{"d_mlp": 1024, "activation": "relu", "norm_place": "pre", "schedule": "wsd"}
MLP neurons of a small language model. Each row is named by its layer, matrix (up: input weights) and neuron, and shows model dimensions 160-255. Each number is 50 + 15 x the weight over its row's rms, rounded and kept within 0 to 99.
After each neuron's rows, "fires in" lists the words (lower case) most often at its 100 highest values on Wikipedia text that the model never trained on. A number after a token or word is its count.

L8.up110:45 40 43 55 40 76 46 68 54 36 73 39 47 55 49 65 99 58 33 58 45 63 25 53 42 37 60 75 24 68 51 49 40 36 29 13 61 83 51 31 51 28 45 63 45 72 78 56 46 75 53 77 51 56 57 50 50 59 57 68 36 44 52 68 45 40 51 58 59 41 66 78 46 34 42 59 42 55 54 52 26 41 19 56 60 52 61 67 58 49 55 44 70 40 73 42
fires in: "july" 35, "early" 20, "may" 7, "march" 4

L8.up994:45 55 44 39 71 56 54 49 41 71 40 27 62 40 51 66 61 68 35 57 34 52 28 64 35 55 67 68 32 45 60 48 50 54 58 27 54 67 82 06 89 40 47 40 17 54 69 49 41 64 31 66 83 38 67 59 43 60 65 41 60 61 49 64 56 71 30 65 75 24 28 66 32 27 59 52 48 51 55 44 46 43 42 21 75 42 35 36 44 62 51 43 52 32 71 27
fires in: "april" 30, "at" 13, "atlantic" 5, "atlético" 4, "athens" 4, "administration" 4

L8.up619:21 44 56 32 47 51 71 57 69 34 39 41 44 45 49 47 22 45 53 54 39 58 53 73 36 19 57 49 38 61 80 46 22 31 51 45 44 44 70 48 43 34 58 63 02 65 51 64 39 47 53 48 38 35 41 74 48 49 69 54 54 46 49 51 63 33 37 65 28 68 56 50 66 31 51 46 56 57 71 50 45 52 43 48 52 27 37 80 63 47 46 09 52 33 59 30
fires in: "1" 35, "0" 15, "24" 8, "25" 8, "23" 5, "21" 4

L11.up509:45 22 43 33 35 45 46 63 48 41 49 54 45 74 26 86 65 30 38 53 28 54 45 52 45 42 25 64 48 50 57 64 46 60 22 42 60 72 46 24 50 31 47 48 23 42 79 60 79 28 65 70 25 49 61 40 42 66 46 74 39 49 54 51 37 70 41 45 86 47 46 36 48 45 43 58 42 72 37 41 25 49 39 44 36 55 63 79 53 73 34 64 71 11 72 49
fires in: "international" 26, "later" 14, "led" 6, "london" 5, "insurance" 4, "inside" 4

L11.up796:68 56 50 43 46 51 34 33 72 51 49 38 52 76 25 66 77 48 57 42 30 44 81 64 61 48 52 65 94 56 75 44 52 71 43 40 38 48 58 59 61 29 61 32 58 33 53 79 51 70 49 36 19 42 65 53 47 50 53 59 37 62 70 47 63 45 39 46 45 59 56 56 31 48 73 57 41 68 45 32 44 56 71 67 61 43 51 67 14 57 69 30 56 13 47 60
fires in: "they" 44, "them" 24, "there" 20

L8.up87:34 31 53 46 16 71 45 73 58 59 06 43 11 36 39 61 67 64 50 64 53 80 49 78 40 42 36 61 22 57 34 49 57 39 44 42 36 75 70 30 35 35 53 44 14 59 69 71 39 50 31 61 61 55 51 55 41 60 73 84 51 71 70 52 43 31 46 54 75 31 77 53 69 02 33 37 51 49 53 50 44 38 32 50 44 64 50 52 40 52 40 42 53 34 64 62
fires in: "0" 66, "1" 26

L11.up523:15 29 47 49 48 61 44 63 42 39 30 46 67 38 16 89 35 28 48 56 70 49 38 65 47 50 46 73 73 60 27 58 37 30 61 40 11 78 48 49 89 44 69 51 37 31 65 41 55 59 27 57 84 66 45 47 95 50 63 56 44 43 37 74 27 46 48 44 57 57 65 34 44 48 41 39 57 61 54 38 35 53 42 35 56 56 56 28 61 47 21 48 46 28 64 25
fires in: "before" 31, "four" 7, "former" 5, "features" 5, "featured" 4

L8.up953:49 38 42 21 42 51 62 53 49 40 58 30 63 36 29 33 35 13 29 52 45 75 40 54 48 54 55 19 48 57 24 49 42 60 68 42 24 75 48 73 60 67 49 96 24 50 39 44 27 64 51 57 74 45 57 53 78 48 56 63 45 54 31 28 72 55 44 18 71 68 61 76 34 43 39 55 49 67 55 32 62 62 37 19 52 31 78 65 65 42 35 41 32 64 74 25
fires in: "in" 36, "the" 29, "it" 8, "this" 4

L8.up222:30 41 65 33 53 51 63 39 53 76 70 52 77 32 33 43 60 37 52 59 63 44 43 45 20 72 74 47 42 30 20 51 47 65 65 58 45 45 58 46 63 63 47 48 24 03 52 43 75 46 43 74 51 56 50 65 67 51 67 47 40 32 42 41 59 55 68 19 41 71 44 48 14 61 62 50 42 65 43 15 30 52 41 30 41 65 59 71 62 57 45 55 36 46 66 56
fires in: "over" 15, "released" 15, "her" 9, "up" 7, "based" 5

L8.up963:63 57 50 25 37 64 52 60 45 21 51 57 81 38 68 70 67 51 41 74 42 56 64 40 46 39 49 64 35 55 58 46 54 64 41 58 30 47 44 57 39 64 67 69 37 50 61 74 09 75 60 70 58 63 55 42 63 36 55 73 28 34 29 38 55 49 56 38 51 25 51 99 34 59 56 50 54 66 50 73 63 59 34 13 70 53 50 71 43 56 65 54 63 50 57 31
fires in: "she" 47, "is" 13, "when" 9, "has" 5

L18.up380:41 63 62 14 63 63 73 42 38 16 63 73 67 36 47 30 61 29 57 55 43 59 66 50 55 28 35 66 55 47 46 60 53 63 41 61 30 48 39 83 77 61 28 68 10 23 59 62 62 71 47 27 34 60 72 57 50 30 45 50 38 13 78 62 48 44 37 48 44 25 19 84 32 26 45 62 60 81 26 56 36 57 41 27 49 45 57 77 66 51 50 56 48 24 38 39
fires in: "he" 26, "it" 19, "she" 9, "the" 7, "later" 6, "is" 6

L11.up751:45 48 42 51 47 63 38 64 55 54 50 56 36 28 37 84 84 39 65 51 34 47 80 63 61 45 54 74 69 60 60 58 37 49 57 39 32 47 46 38 55 50 59 40 61 36 56 48 71 20 42 38 38 65 67 54 58 56 76 58 41 42 69 65 45 64 57 43 77 64 61 45 45 67 57 54 45 49 43 49 31 56 44 63 48 26 49 43 45 99 22 27 34 33 36 36
fires in: "they" 47, "then" 16, "these" 14, "them" 6

L12.up685:69 48 47 42 58 48 82 58 44 49 55 23 55 67 47 47 37 34 28 34 60 29 53 40 69 31 58 54 43 63 32 48 39 73 46 57 61 46 46 46 62 61 78 64 20 35 60 31 90 71 25 60 62 70 57 62 40 51 36 65 56 61 37 27 52 34 39 53 65 53 42 32 29 22 40 33 45 50 51 28 39 43 74 42 44 48 56 56 37 47 74 48 39 57 42 26
fires in: "career" 24, "census" 9, "association" 9, "institute" 8, "instead" 6, "capital" 5

L15.up851:37 49 75 60 48 67 55 59 55 47 55 71 55 54 37 46 54 41 42 38 33 58 54 47 59 50 00 75 37 64 66 48 31 66 39 36 38 51 28 61 71 19 62 77 24 37 49 43 99 60 33 54 39 40 48 66 51 34 33 48 42 54 52 29 53 52 38 57 41 71 10 65 51 31 53 44 48 56 38 33 52 52 46 40 46 30 65 53 45 67 76 63 64 46 76 33
fires in: "an" 25, "a" 16, "is" 15, "served" 14, "was" 6, "the" 5

L19.up803:50 53 39 49 50 55 62 53 39 54 67 36 75 57 30 54 75 37 61 36 66 50 35 48 67 34 48 57 37 61 62 56 64 43 60 43 55 58 47 44 45 59 47 55 53 35 55 38 89 41 55 42 79 27 55 63 44 49 47 64 52 24 39 66 67 42 37 60 48 48 60 44 41 25 27 72 36 49 64 57 29 70 23 60 47 50 57 41 49 42 46 50 51 63 24 46
fires in: "the" 49, "in" 6, "1980s" 5, "mid" 4, "family" 4, "century" 4

L11.up821:47 17 21 50 50 60 21 46 46 31 67 59 25 46 31 42 46 09 50 52 52 46 71 77 37 33 57 66 79 50 51 57 86 45 71 78 49 65 69 45 70 57 53 62 60 52 64 43 65 58 47 75 75 63 57 29 56 59 49 62 12 47 41 64 47 47 33 56 33 57 37 29 34 57 77 54 40 65 51 41 32 40 42 40 74 56 71 36 48 49 53 62 45 45 37 51
fires in: "until" 22, "features" 8, "father" 7, "defense" 6, "before" 6, "seen" 5

L11.up219:24 27 30 56 56 52 72 61 70 43 44 51 46 50 48 74 77 22 48 59 30 35 35 45 49 54 32 78 57 51 27 49 75 36 37 62 33 99 13 41 68 45 50 58 37 43 67 69 32 57 82 57 69 59 66 35 53 51 53 39 38 39 43 77 52 42 43 59 47 44 34 59 59 48 54 53 44 53 81 55 63 45 32 39 56 66 48 68 29 38 68 33 61 51 63 54
fires in: "july" 35, "january" 26, "september" 18, "august" 7, "march" 4

L8.up85:02 39 28 54 48 52 52 58 73 11 61 46 57 59 38 76 82 14 60 68 52 73 31 54 44 38 99 65 40 61 25 50 50 43 39 42 55 87 37 42 66 78 63 50 38 63 62 55 60 67 30 73 48 71 64 38 75 47 39 66 53 52 60 75 39 51 33 62 63 31 48 66 58 41 55 47 44 52 49 16 37 35 32 46 58 50 46 48 61 58 51 36 49 47 32 20
fires in: "february" 35, "january" 28, "october" 27, "march" 8

L12.up993:46 68 39 37 44 51 51 56 54 52 47 47 39 48 45 50 43 42 38 51 55 55 36 61 08 30 50 45 52 46 45 53 48 26 49 79 69 47 76 68 34 21 68 60 32 50 60 19 44 55 64 38 55 41 50 33 59 54 66 53 42 62 47 57 58 43 58 59 66 57 54 23 48 47 52 47 41 92 69 21 39 55 68 54 46 20 39 51 36 41 64 15 72 42 64 54
fires in: "1" 14, "0" 13, "division" 11, "digital" 6, "2" 4, "series" 4

L15.up76:54 68 27 41 56 43 54 85 62 75 52 68 66 52 49 56 45 39 55 34 34 45 74 67 49 55 60 64 67 59 47 50 43 39 43 71 69 51 19 38 49 27 60 74 37 58 31 76 44 53 49 59 36 39 37 64 64 46 24 67 42 44 34 68 57 58 34 35 59 37 32 56 36 34 64 64 46 21 47 21 22 44 46 58 63 46 55 58 70 52 44 51 37 47 40 16
fires in: "from" 76

L11.up182:55 37 36 40 63 74 46 22 64 45 70 55 62 48 67 62 59 64 85 50 52 47 55 56 35 40 55 66 41 65 39 50 37 34 56 12 50 73 49 27 68 43 48 48 46 49 58 45 23 82 61 63 62 38 39 52 60 58 48 69 56 40 45 36 63 46 29 50 57 75 61 61 41 71 18 57 38 54 59 65 08 49 42 39 38 58 54 42 44 74 45 63 45 48 64 31
fires in: "medal" 16, "of" 12, "medical" 11, "medicine" 7, "media" 6, "hp" 4

L8.up375:41 31 34 20 34 56 51 62 30 46 68 38 76 77 33 38 56 22 28 59 64 47 71 52 43 59 58 41 57 58 38 57 34 66 58 46 55 63 52 73 46 73 68 68 26 99 50 42 24 60 37 53 80 43 50 66 70 57 32 56 27 58 22 25 52 57 34 40 62 71 71 50 42 50 56 53 53 51 65 40 43 60 38 29 65 08 46 72 37 36 43 56 45 27 57 26
fires in: "it" 33, "in" 10, "he" 7, "the" 5, "i" 5

L11.up411:56 49 56 70 46 79 44 43 42 34 56 45 51 49 43 59 68 35 57 55 22 51 63 68 46 47 66 85 54 34 68 44 50 83 53 27 25 62 57 39 50 36 51 46 48 34 59 67 37 36 45 42 54 38 37 61 51 49 71 56 36 34 68 68 62 37 60 41 58 51 61 47 09 69 56 84 43 62 51 78 58 51 47 37 48 51 81 19 39 62 32 39 61 61 59 26
fires in: "then" 22, "third" 18, "these" 10, "before" 5

L19.up486:54 54 28 32 61 57 69 61 48 33 41 21 54 67 28 88 68 30 46 56 33 51 44 38 67 32 31 65 52 54 58 62 55 26 61 55 60 71 30 48 83 43 53 45 47 66 65 58 64 59 46 81 59 61 72 55 61 29 43 55 59 25 35 78 51 68 31 39 64 48 30 46 51 58 39 42 34 63 58 64 47 40 52 53 39 46 65 37 48 52 38 35 75 49 28 35
fires in: "october" 16, "march" 14, "september" 9, "born" 9, "february" 9, "june" 8

L8.up509:34 46 43 54 43 62 70 21 47 67 30 45 56 40 31 62 48 44 76 65 70 48 42 66 40 41 48 54 47 55 22 49 61 09 60 61 46 61 47 32 70 32 39 62 47 38 43 69 94 14 59 71 78 84 49 51 63 43 46 62 51 41 33 58 58 59 47 43 42 56 52 38 42 32 43 49 48 66 61 23 22 64 50 54 34 38 68 16 33 44 38 53 55 45 62 65
fires in: "the" 32, "released" 20, "international" 6

L8.up955:46 36 48 63 60 70 42 38 72 38 55 20 50 50 52 63 74 61 43 61 46 46 24 54 59 44 75 44 43 68 32 54 22 37 53 61 31 60 02 54 43 33 38 54 62 78 55 76 25 67 60 63 57 47 65 42 30 44 49 68 45 41 31 61 48 37 57 59 56 23 49 66 50 33 61 58 44 63 79 37 53 50 10 31 80 55 26 91 45 47 64 41 67 59 74 59
fires in: "july" 62, "january" 10, "japan" 8, "japanese" 6

L11.up222:43 71 44 90 51 71 62 54 67 51 71 30 36 53 52 60 51 47 56 58 17 53 26 53 25 42 67 61 46 70 38 51 31 41 49 60 52 72 16 43 56 59 43 58 29 50 55 60 70 42 47 65 82 47 47 60 37 51 36 36 60 36 32 61 32 39 49 44 43 47 41 56 62 41 43 80 37 51 58 48 62 41 48 45 57 50 64 57 57 47 66 29 46 37 63 44
fires in: "august" 29, "squadron" 13, "people" 8, "february" 7, "march" 6

L15.up592:30 55 61 34 68 42 68 58 33 71 73 53 65 58 62 33 40 40 38 39 17 69 48 61 24 42 54 56 50 76 68 54 27 54 42 82 32 48 46 84 89 38 58 52 33 38 51 68 62 55 63 36 15 44 31 48 50 57 00 58 42 49 26 36 71 49 42 29 51 61 35 52 29 85 57 55 43 41 40 25 49 67 46 74 40 19 47 25 30 63 49 45 37 52 50 47
fires in: "of" 76, "from" 11